From a checkpoint of a small transformer trained on Wikipedia.
Size: 9 layers, width 512, 8 heads of 64 (4 for keys and values), MLP 1344 SwiGLU, 38.7M parameters.
Architecture: RMSNorm before each block, rotary positions, biases on query, key and value, tied embeddings, normalized queries and keys.
Training: a variant of Muon for these matrices, 2072M tokens, 7905 steps.
MLP neurons of a small language model. Each row is named by its layer, matrix (down: output weights) and neuron, and shows model dimensions 341-511. Each number is 500 + 40 x the weight over its row's rms, rounded and kept within 0 to 999. Numbers have three digits each. A neuron's up and down rows have the sign that makes its largest values positive.
A block is one neuron, or neurons of one layer that tend to fire together. After each block is what it responds to, as a language model described it from the Wikipedia text at the highest values.

L6.down5:477491500557487520560508500521473497553576496370480508508525513509517522499472514561463565492487435515587510499454500481500557480515482466487516489562498426503450520453546514544438499551489504503523510439557420460439424513590562483523446528523518507551482528518585518539418444457532455553536506504520448477471493542469553459514518541557448459527562507514501558503538572526430449549558471529515468508498478441509454495498542540532517473499496554478496453500501494478480456453537513470477466506431558514472455509520
L6.down221:494439456527483479502438483564427470462508506469540462515491474471510410459451509457537500432492402549489544522446548548480472484552564437487510598459500462428460478487476476498482479481481482479497538519552493483488515507566510601586477520477554486585538486487527428465456540456519453515490461499507434477587463526482516473507456526539491497468516519570462547475416488554468457527480492453475527522503481484479558512505491479404440592490572572469521511513557550556531468484532511510491579501504517496471467495466
L6.down222:466467521506484500510508470519509485570592489304570518465499536516492477515504545563573444527567449486545498549581487483499470451505446469389518458521456541494487548552507439382501526563589479527456471468500474521569474526531493446483478527488508506505519518521490456531471494421507500492490499464501533548494462428507495515530496519503512479425536514523529536479581488512497521473478466538448423480545555503502565524523458513517499555477450463542515526493493513628511410450451566535573564508460465489455483479417
L6.down233:480376584448510457554533508572526531452497439524431425496415510564526499537571503544529497467537466461542499549454567539504459562467433483501462557494526484453451540557533521494508472474491557544505555507480470517506432491458491438546579576546456548579525495479508524480539455492447477473529541526601498482507414509488475476518485462516485511499538482534478526522452549469516535465542528479518512525489475509486486538420574486496473545505546573558450533504553493491507519524539519546463505507465509504465599520470
L6.down254:513479494429536537550481518494496533506450503472444476484499487489486482543507545466548506466476513518518484502595530486488442553483487516546522502520436483490477475560528424534499509445522554550502497574482581509482503513500447534444478579480493510528540470525489500562461527488541581570496470492434400555453492477499470541479537507484648511526535461476511508473511415427499495529543527494515487485491558447522527474447450534539497569521430493448439512444502518449590434498467539457460490460571500449544424531588
L6.down320:494495414515492506475511479464527497512458463518559413415471517438495438526535507480512525508515568549446518444485497482498510468453421550482513500544501523456546508558556487493400531500467454488453517511560532569510558613524519509489440472482497503523503519524549447500501445561431536454458564536448468509434555560509517495510452511505477538444536511530529428551565525431473460472515443510546449517525507521495547466517505480487539509497499470477510454524462483518500544465517507551490443408579508517477505516487
L6.down352:507432516530487473503558471465463535515559505521504503497460544533473494474587539529478417517533501528545464482535550552474433463520486513441449463521469412519442489441539549491495501507477554553500531493546521554445508481512505484501487515596461560473612501433543496494494479498510500489500462540506579540517516515523553480488498479513500477520493513539463526474461448513532512485479543501488459507428531521523454497560564487502503531411485512518528457506478479502494498502529485505513522510520436491446509473515
L6.down446:423522439433481559555506464480506461498498461425517519488489551521485544487504462461502514439510516519477495483450449445595474577500506502472518525525524443421448498542503524552519539492473481468499561469468539466499509502512507521475499457445559520551522578416502486457504526423477536457526517535482530540565479545577507477543480479486513490517495537470485511527452460479453471490453572583520458500503517457468407500491443617504367496526555518494461488479545508434529530576524519545513547448545456481428593476497
L6.down508:511482468502511501524547464515479544457501516728520494569512536444539512456522488523477480444527544535545506499533479496496498527534450447517399505510406471458554528531533474494469499555563505463509456541586486519518480550510488458453485507485446547496500489469417526489601523477487513530561493506531499467490472514507502476448608544500472555521472524498516431487500474481542506498499547523512493480447561498381493458498519450512476500433539581463504486431531535507491478528450542531423498515596491460470483516432
L6.down520:528440489522507414500463470490416455454572491607470556438528522425544512485465500504521482434444534493475510607571546462608470476483529495502514474516490525526361484534499516517525576482562501480441481486500537535583523470459542470515477515516474485509515549542475491519435505473520522541517497547507461527514531504437484499505544532453453469547574467503493485564400494495511551525506474574577560480464535518513500535460505491482561509533561478528561491496552509488556455447462508593513564433504514453401565520503
L6.down531:467520487505463466485524509522449425546534494453499471446500449538567485544422556515563517436514567440507579476517516525476542501492494451480493467505548473505521531509527483466484502439561547526453456553541538477554556516553499513502512526567537530472600500444481449446519520467547514427472520489509569520428475504552518502451510422482439519476535517510521536521519520434561449437511518528531543522434478481423426489566516497484467468493533427512607508466488506488528517525483593452524535493527517479508539516489
L6.down579:562528523497506506540433420531472514499519492535521463512483434414569465547415520451473616481480463499550508539520466516501500538509582547479503462458538428470494560543504489528482515462500469496481515480506499484446531494517573526536524456531503515512445511483517523475450456488412482491476572448496516538394523521471484561466503542511501562510541461475503560514426520519510492484465516556485461526538527589444534483476481487468460464484528505484472491465441486541477503485511541469382504489554551445508552498550
L6.down941:488497484457518468523514401467497470517428516462456484538529548487484523543511468481571495551528471473521485493462460530547500556508445523499515439551447471565540564459599497552503515550506443521498436441469449450524497463447554531513480456551505527450454553505461507517455484477405508488489428450553561453449555466501452509458459517499464439495499467468510538477482461467507489497585483468576452510509396500530473499461461418495427512471511624491489498518463537535455460464503448557451494468453539484465570476418
L6.down996:544560508477445480557473508530515542480563442517541546493527498569504498461498508439597503518547567526453477501484415534456448409534486462481495479602487616528494480479564499465539565487480515441532486476551565508538562526513449511471477425573458513518492522486446497497404508470507518588519510445487490526513546442511463513497476484555545557494559471504463498538495457447538457537563514490523524545481496470524404506505513439521501585500551541459518529431515533592547503477507535507529526514525444525481547455470
L6.down1213:468499504504573580530482519478507485495478511515525419473441559475477478462499551422474490500540562470417514517507513525560456459526502453437523466479483480477553534539404475529481465571443392467483570503565466469474507465470530477543579439548464530469458539525516535473437532467503443491465465447565491559463503495491520530490505462475455499443493525502515578475513535421469500503483504538553486525547538517520458534543468517472576557520397438475453550543544512509477519463450460475554481480525489548493501543480
L6.down1307:520433528532576518521608525543459489466467504574563449495478490528507424585511476458480477506498547530573497507554450539472457524474460510420510472536526502567433449489492540512533553486436494496536528449479490467553494514502483443541534465489500543572498524512499456481523486540490501501423539452496450489493528520480445497463526494474496559443542458435533498467478605554509483548515486517423439469506521497387428501484425522471552507541552481514544512499512452471525500491501554490483428445510456491511447421477
Description: Middle or later tokens inside multiword names of organizations, venues and companies, e.g. Monte Carlo Country Club, ViaCord, Inc., Warner Bros., Royal Naval Reserve.

L3.down935:463502527499494498461515443477495495499428489525443531500504507535427490529563408526536510510562526516457459426489427522464497566536498520475465443514431501495477534523469479471504461472560454494483482493470534462507559488444476511509499502586500515533448466500538492504461571442561550492506452538437483437557482517414504465468501478507503467503527502510429474473503516536522489498436524518510446522524489560530469516567462547489480519482431425528422487482494452525442439460461469518455488528499538505438457479500
Description: Words that open a new clause, mostly "what" and existential "there" (what the hell, there is, There were), plus scattered symbols and line breaks in tables.

L3.down383:540533442517435557619474503508545501501526501448503503485490536476540502463551531523508504487547509461513476477527437506506448464583509550450528456506530516507477580469490475467514529534412560508551504493501542440514509525463539550484476511557501418484488527525468443541475494418474396538495528519453577465502492510524508501483519498510534478563503536529528473510531498535504426509439489402476486519521431540506460486537519536425592502473486526557481541477571499517493497479558508470463490534494486507471503433490
Description: Fires on infinitival "to" and modal or auxiliary words that introduce a bare verb, as in intended to, sought to, would, can, 'll, did not.

L2.down158:461522510453534516483544451503524536462498487490479430490473552547572567515529504524496495485572498516526480573400514508403548518484455567484485552495542510481506513510440551512472506527501481469399509514456497526458457462519479487494515460445534476535468546511500517498470454410511477535442494602546513433491552521466488456550447443593480535480506515559504594426517502484498476494513514486509551575497527497573483530492506474446600545496495486471529498537500447461521454528469528471417526480573589528489588406486
L2.down328:493509474434522431481530546532498532477534484410523461562499492497442579475507485533510466543507487549501457448510450521524489471462479471493510489461541525465482514547579469457510481485548539451477522477475534539471534432499530455498458520500394557477432472467518451530524505488532504529516555528525487524487490563477476494425520448524524490406527538493432546545469466449537548522477486456560444473497489526488477548507520476500469488476518551529535461559511581474508505419476524531453555489462488528473484569518
L2.down454:496561541503503480431461557507508481537512502348530475543487558527511501537552433526497555473506514450498529490472486573439455489404493475465548538443557468519484486520481512536518520485530535535521490522513485521422473524452499463515539579547428575513438519468442558495536432377455550545524539481569518508490513481487502501495483458507497483570445492476471544458473461409477536517552500440462494447486487494503608476468524458463586515518520480509512401503411488474535490527456574483512472494514500526473553514544
L2.down480:547547542549476533540487467451525464517434465553529440540539549520494473449520488404482547441525489542481502434454507524512489514476481435509514538464486466503559539569493488571479553468417546452545540474445536425580558506492535586475552489519512483444470459480536504456525490471461467488487521519537528502542502520546556456564440493584417504441440549503528520544508506439452577501509561492450545494510517520526478506520461462475535618480525440521520481440476494498494469404512549438527560498535561553486550454468
Description: Closing quotation marks after episode, song or section titles (often in wiki tables), plus final words of place names like Airport, Hospital, Courthouse.

L2.down30:507526495555508551581479448493513453452511525491505512501476468472479464550547439470537500498460535472530517482554555521528497494501494581490504500446482502530518476486487437466563505421473553475468509472496526495473575450437513505469525510465509510452498565543545514505490470500484504524385504533508524510488497436507501584489585532488475446524496534452522545500460544435534520544486506472502426553548501469535467479469565555458514490506487503567496486511505512520513563476511521550528475419473489471534497540508
L2.down799:507494467458490513507530448472556538544501532479473481514566518490485481523420461533532529478415516492510550434443466527522478440515535499414486511508517555435481578504535528451501443480459547491568484476538418454487485519472436459448552439516488462464397481493530446435536497505525538468484490506498505495448477437522526514550511499380478476496482531518572501541535583505467492459557518505511591548511461462501526485488552490523528550546520505415570558452516512506495542504555434465508570497522459544543501455474
L2.down814:455534525525440495525484528505431477537453517572497464398443533468533510465535443513487539462457559556479523473480504530512534534530425509518481438507501574501488511498498464577494505504451557546510520464441463459494543553526523478418558459542484458503502525548495471531529489456480409532521480426472549448525551456483494545460410487433584494434454546480485452476513494534478475416518504442482471518472491500569471523476503518481456469512501521480519590476552536512495470500524503523483516529537531539493501528547
L2.down969:443577498528491472429466456488510526495505471418545463512445615504464591472375530587492491479500497530576584485509526472470531556568419529552569509418419438469505507531454471545538581450446476588477573508571498442474476477510551510536520484516508436436516510549583549527475536454507526513499486447456566536487512498557474455545474533491553456514524533490477519591485498435494519546510451522516511528484424551483535512487584514516494578491543552519484441452477584494471452535514505451457507502530488514457478480422
Description: Words just before a bare verb: infinitive "to" after had, failed, agreed, in order, plus modals and negators like couldn't, cannot, did not.

L2.down599:514462466437527420422437468515408567499476478426484511466582507488475528519559463443488544501537471613500509455518461519513511493463504509567513492482472536427541534439468473501467416510487487515481522518476481499504491546456529482524484451469517479517520509522522528516472524456585555472486475500557499543522445488435494455447553447555517469479536505491518496464486486516452608506487494478539477465538464490477510481478451434440571534428520422487555498534453488462439603472557514485469423491488474512472429433482
L2.down648:513555481546473496463419527453511532460487579535498516631450507464530463504516510407470452520458470550484434458413501491436554534497522487527545495520477459491507518516574543521472530510468554510486482473473537470536453446511506470515521496520443499514510560498575506438506470458486436528514492477523466434535533466513528485458544494528480566470473574571430603519553572504442482616593505538499524531534502597427431509417569517511473411487508523461561468492489501488488450492538492516539530467518498542473517489421
L2.down1251:485479586544509558509432458520450479487428508521506542550518532468473497463500509492522523464509489543507482577424506514442450472545590486496502529509451551527476490532527522487469504487465470418483482475489484491473492497482593414503500496483493528565510560494533513481529494425467465581437525504492525505503452540551492555472546562524426598563518430467441561520454498415451539453542459522529583487489503498507518581538472525425441496537515442450536528561549669471527485491509549452461532519462518447473443459526
L2.down1331:540494451482462462448528467482451492474488535252513463498511552514506458494559469442466525499543578560439558454454464519483444497436479533504546499495426498535516534421512513507515476508488451449480538539419479443529537502480489461529494538449503512535521559515515532473513466483518428533480534601529497434554505511514496522431568454504574454488480537443473483524497515534480469555517372588473519515498445459524526513460548496474440519505537472514511478484441473470503523496513554489544610508574548453511459443482
Description: Words opening a new clause, mostly "There" (there were/are) and relative "where/which/who" after a comma, plus table-row line breaks.

L6.down8:549459513417529518541454512511513516569431549377452492444549513476532526476464520463451478466530538474541491540488476499507488527575499472569515510520449528527549456507565513548429527463523482534494424441512447506478436555434517431593425518381477545459597566447505520462525543491496493526464561480511513528463473430556564510476455480482466543506477471558559480548529513549480435456502553520517495480466517471553488470507483459381494528474517502452482451471444531566506470439531507558491514488507532512529521483483
L6.down54:487522488577478499529513536496515510529519513495487457436492533421488519485458441480518494533448453464452519482475421475517542513499411496477503508509514548461487441496544443524442499469474496483532461409552561447468482505529532521528512454481472471538515539574540513598508487518504530480563492504506588503428517418466463491506506478421572521492453530533497576529459501511469440547531563448570545442486435502513521602464594485494528560441466479493395507453453586517469471578509445550507452526475482486591477479534
L6.down66:484459473606535547529528444510514441521483488512535477538544502445479460493613481582486509473495480517581459403438530486540497484588480432476520514464561523554471474569604466509502438484445466498487495498492406490518471489441554520507470488487451520459473512523507509484501509446430519398509484510582553540446456520445515525477514480522501520448446528499513536520528466487551469501489552503499431533511499510581576427530523557445499454529427475585500491497466434523537469484496487466476530489478518557440551518552
L6.down280:507518471498504484502505528482547380478536485526483572441534515510504506530491479511536512503528491499540466523513565473551442420455454485515537459563440509500521493497577494472495504457438494522468551468462497490579567443404437516537526521529470523516497554499525596504480545512517534523506466479459455468460494387523480438533491494566503499524454487471515470494545477574499501512507552549500473538519503460514474439454507557552456489457488508444530438546516453499436553565558503520486599541460475537512466525415
L6.down500:497472464491560487500460539499528499547535559450504533433517521488478508476505510517576512550613475477430496545456465507476475548511475464515491471491479481486447561547508538496517471441483461494595513446506557518522544477490478440564533478512608577534443505494495455508443397439565455495504487460559515520573475465479484563519502507444503486520501474474481518453468484516487547503490413403499483453494447540517482551454515508511455522460503514526526487502447454501559561534449521576433511512514457493531525473473
L6.down587:561513455513521506458541545457537508552457410615517462484487521453466523488539506488478505477511498571533398479559418545469439499553576551466537450491510502496493477479555485542470566543453501513495538483493537488528540512442408444491541480483513453530498464482446492456540456458479477415495417535534555503508482473481545461513479527482456513511466546502513459544580541537487528443463555498530430586494553544426476512487446520528560472527547492498531567534475478512470478480577502553457483506455567519494562474457
L6.down614:526507476496432504488581505442551453489420453574474529504562504533508442522511467447475476531479500520406544484510563548513462453505565519497518624514533516521516533521576498512543396464488412480475441524446456474462455523466475472469489461504494451447556485512490458497476449512496596499536486547455460507487520553500557534533474530523519581524482491506504422528461458502503534452499462498458556455436534520552525456505462597503515441553422508511487492477484519510524462509507527487501482420459534516449541531454
L6.down635:516490483524533456462479431479526578552544477451559507483574505503480473466501522519504496516487540439432481564545481494441499457453491498483531465504505433486558500536491544515473513538477522463439518521493488463516437494451511502485377547520541506473474572481471516563515504465515478560546450473490441476469528565535419472511480488430476431517471464521505487476576483537476441497514488435543470506560474549465528528456469479473495559486497469462531427542552491520513417413561516518451540436491470454492467428455
L6.down802:489480522553545481488519449442495493534496450724512497542478532526450422490542529530548519533446496499539478496453478545555469516549470522464534520511580467563452480530544492514420492446500535462453596516521466478500482472508529492539440554547499497542424502448488527487547503503414522522454471468421506459508468416449529476489442485545502516476520549552485540485486507494471563503497524413513511434499477499493554526359539493470483501516475580503472474529523463512457459523523543474471524401504523506522563451510
L6.down897:493456551425579588456569536527508469493477540743471483479510551479486494535538484545482536529472524501523569489520588486497430498471503514477485536474540497460423555453561492504501490481445493470535478450557463459542502539463469460491498499524495457529563532554525496568539531490372510561562466494454484494485484512534396487508461537509505507527461493511489499528539516486518498542529541497490539472470453535445499492532534486546491587463475480499530481442467481515532534488477592445516496521451446440532539501499
L6.down1063:516496495470494447491456397521482474487466494527491532512494493547529531488535485487556471502512475517573535473449505571566431486541492539463592469536530528543540529461483486486495526508611568541436541521559506512471464416464472524544472464513471519562561468543499537505448507492589535497498503506479498510437458515485482524499446508530488497504521556461457515485440546528506502486552438497552514515471403539543579519553425516438525462482552480582541522531466468548495546411514494476472554481486438487500504450524
L6.down1108:514435450478477502480548547471515545438520536710502580517562498541577516510525520546383514481509473518538586486493475485515517512500462514546461539449478444454477442500524502511453455444523492493487472437613487455493450487399507474435485566515543469486537581464513503552593472466490490487504473551502451503476513523517559471443465518503462448488533461512496446523514503518501446481521493464538485449504566496453523538516507508461487591481594452459475514544441564577518449504529496518489582517497475475490545478449
L6.down1133:534516430488487518483530503551445457502599516454530565475423561544545563515512477441493483410475544502609493518485520523449476516553507558546459406444515508468544517503511468524526471487486426490474472497463466464442493486485527478475484482495489498513585516520571473545505567474529479452544482454418482556494423503486469579475483497523505520516449488469461498511541533481499511544508478501450519554509518445439474487466489424519508517508536495522562432466448482480566521479360494515512553514507482497481410565467
L6.down1154:465483423507567528481475460485517511504427469409537478517534509473454502504571559487461503477492567477512482552552564516477461518519528527523603438498505461478514525457474482522540490471485463518555453563473512469501459528591563434516549482501546491491548416481443465484464506466487543493503455452496495499506466478522550505458551483483538485510575497524511563447536545518508482485511495554475478508439515521577489494506443541480479503525492500474458484451515509509525521542506508491474475571422597476502559460492
L6.down1238:555506533485505473483427401489510492468483502466504439536408515527475534465516494507466500475471482510517443501522513448528496536497523551505488390495423560507470457508495492492412521498548515552448567500456519454417535454612464534545541551476480540469492502499557504475571430537492444614509564492518494486441537518486543471547571483525482589499494576511512478449544545518499503535501473511561547490520498526504458500501476488502466541525496486467524512445482486408521498456378422419535541467486536542531545471467
L6.down1303:478574521526513443575472506474447490466487534377423461480449526427451474483533481474438521463428494450478463497526502515459504518476438483560450478489442508530555507504527480571547511495473500522505466532505478456497519526518530523438530492502464553458453523475491519543485559529470464595451529430489525496509517536526468502490532512436460506416465496480512527495483533511577507437510514512448552533487544445480472483455488455497440452562542525546453491544478566556518484541494474507515452447458464526459531435430
Description: Mostly infinitive "to" after an object of ordering or forcing verbs (ordered the poachers to, forcing him to), also "come/came" and plural nouns (inhabitants, players, subscribers).

L6.down152:525478507537499484549469509469400486484469487543481457508478499593432432554523474463583496574449412520555517505489536515532527509538513464497507504488493452454468485427535474433522508509510492455543542501456483536523475487504496496415506532489489466519496448610491492488609472519514481464496483488519511479452515518505478515532545596408545527601550456474453530486526436504514450515463417529519525468450462518536449510526474557462503495482527485448475483558499543503448423498485484455461557465565466533508487536497
L6.down155:529496580497436561476543490496491521458516572444464512480584453533476492584515439507499537510486498514480536492598562503495575501490566548470513499457520509500523621535468487539572492472549517509503530485532500470482624493469510513470508478563482407534546519480590519525498479475464478427484547432548520454519487540497498400483553460499484510469465565504526508496518541480495468493512475483481565507520475551546488541425545563530485525511558532542487492551480496516495559485516569505505513436516512518484589447451
L6.down162:443576531525470517469572537465537573474489459291432498440510445485516432580446499481508479513485471451517547499512525502492458382521437486515628493506512456496501525518497472507485513433531450550425545515541567459471507460556404459582491453484451537492494497505491477472501455504464520529483511525504518484478473582463429514551531485575540499454556471483476506541489507496497487425494491462485439420512541449475522426448462544502527461566491436540525501477499473524512557537433526544507480513528496464520474490457
L6.down295:533504477455491490568519494509458456502527493552518519585511451403523477508522522538495468557475498498467499554488520528530352461584530527587529458532479549538425544497605484505541495515468501504465555484488506510548471505502576540513578507480463450506506572453491490565441503500485511541502522485457447501527610573467517475531440515538523553465403506469505452499493527507431528513533456472492524554471498529452556427497543503481532455438525516476516481488478469501472583451486532486488459498519442484412498448489
L6.down468:525505503521479473546458484525451504372393493407495540529477490472461472578529485491482586499492447568535485486457546557509445528558486424484523444514525471520492541535473456428448506546494479388513499466444460529502500545565570451561468519544509500521513509538494534479558534515493515521539473531521425518536560463554540517542462554488489470524560512510468568475539470511567508578456508465499462486503483519499589577579542456453551499505469472506531472500491490515500454437536459465468480540443542563404524466502
L6.down518:541487546521457535530481534490503525463488514536525417496493573466551484533450541502479518523521480442495494442525567471504504424504480432553540488587455496473466463483502508486569485446404432516461503509543513433511509471495449527454512500461525510461519541505467507501509523527553514505476488517468472525542534549477515467510518535494530466517466459544486548503512495592521445470512587491553525472474400519476444486489528443508516402576485480460447534513485535617465570472466491537526555534465444541480496398535
L6.down529:475512488511556459514512463480503482459525523505509546496580520453514525507553500531470536528510522524509441539479547542471486508442519502520484440468507421409494553479502416552477476463551501489512519478458447526417488550493448569553457509485558520540564567519481482518448473509488439517486474408513488482427512527497464507561453466499411448528534568473537517539433556512450519511452539496482552493452477563556550496494508466471517457564556491494513471527504451500521489528500465458509480584423472460540536527509
L6.down541:643514503517495510536529539469457510478503517369556497525478513487440575497560513499501514557555498487483486486529538537528508534485540606503476485506458507476481460482487478454482412516517497550473471448453503584557517439544544477487484490492537480505558534529479462456421426532442459467497506507532504512465552565485461574487547445486477481507465461536537500488509553459479459546462468519501543511438491503579500542500497494522531529475501475469500415457526456526492527501521513482479479543541414514547432524502
L6.down575:473438513482412474572460520502448561452454544569500554453453444462493511541539519474521525542533464503424508444463490393485461441475519549583471484485500542516465523546518493515528536536576494529529528505474493535500493477457513471430426486475468496503527467518519480508415496505501519523476474428531455425445551462438479540525539513467447464390489523524543470532507469479464457479532531496451433477474516458464500465469469459506505520465515484513526488497457478470511524465494520476451477441479469467546425557507
L6.down633:574479490501538416476532501466493479521474430525508465406504460478523503469525515527473463505464536513489532536569476452468544386500544481493472543460562532443466521482507483531558505457531455517519494501468471516525400570448500466476494503436507446570490553521489450444509479472486504538469527514518437568441468519476525510484453531558476551430505428552586515575455468540483416532453495470570485455537500505474408476534513444477516542538475535587546570471533511533542533473519474520405472537489473469543485463587
L6.down697:496462514454546386503487454529431510462516488621473515479497504473412486526542515486492501466480468547543482426577473407434513579534541544470553487559482475527372520536468527518563532484510534529499566541497503475487476539489528519534537492570505518454505479511447495457520476446552475513483453546400479535436479519440527488540558540523515510517495542596448509477506487509498499491534455517471507575553520514496462497483607536573452446478468502496319480535504522535522520468575501557544480524500484566453490517536
L6.down723:465485503514497571502519487466469490508527417628507525460525452543552500494544499457530493518579506532524562451516508432546519487495504512493459515475538482502561423541560492483520471474500502478468504459486539444519475469522470498456509387522513504495540500542520447484434468442485560443517536458462454473458512499498485500419525499471513521475546413452501551587522445440499492464521522496462481506521514520518550553512521525456470423455450510468585469518497439520605440467472542490493543511541444536534577518546
L6.down867:505483552483499598507506541485488493436484512638518467443488461397463541519582471422484514513483440501443457491490542526508461485532490465479496487582476521537543510439521462479503532552598519451511498500525489497530543514516548506477501469505475481443553493579599476540503536533457461514556457526516471524521481535535529546523481517499510479455571563537461512491494421389503543512481441578516530478500485553512531494480498508461499504532479448544508550471426557526456453485468545520486472539552516401520501436534
L6.down1009:540516498471593565548455514471490507555431417522454492542456433467532487546470515511456495563462580526499475573504463486479432504510466446444458556604488534583428455590466469467512493516571513550513422540499593447473466532538506432484404528500492473495452555522526435478523504503500574498464534580487463552455542437466494580489455384537499499461489501440515517567469567467508473562472508533538509529534548564463632541415482551539491462433513516479438427451503501538515467441501548477484481501449480429477505529528
L6.down1250:503580486439494481479492500493445530537477494437515526489476424492510539580496497479569485566479530418471486472485522491522548517551538459451450497519507493555496553514491520476467517493465564565521497482434485479481602530376484484482571415495488516511483555473527536525467469543455496494424436469461422429459461494478539500407491527459440542515469480490451465534485507486438483505549482514580483537490499469537476531484439497580529494478509470500468505408484551564486502444510458514480504467480497555573471491540
L6.down1280:522469505459526573545477519570395456520515502535486459512531463482436485481555462514473495529440452545515505457544475507464539498531530513572558491532493553455485520456498483514520453564500456538502535435499486511453458500528497470492464474448507537481510484525472541510515452513443533456451467481480425472491547501465415502470526582536503463450473434492476491461538440468536488457518492510521505517555509520490469549522490438489503562510470395512520454515462587499490427435411567474434484471502455541533460465605
Description: Clause-initial existential "there" before were/is/are (e.g. "There were 223 Jews shot"), plus opening pieces of personal names in tables and lists (Jeannette, Lerma).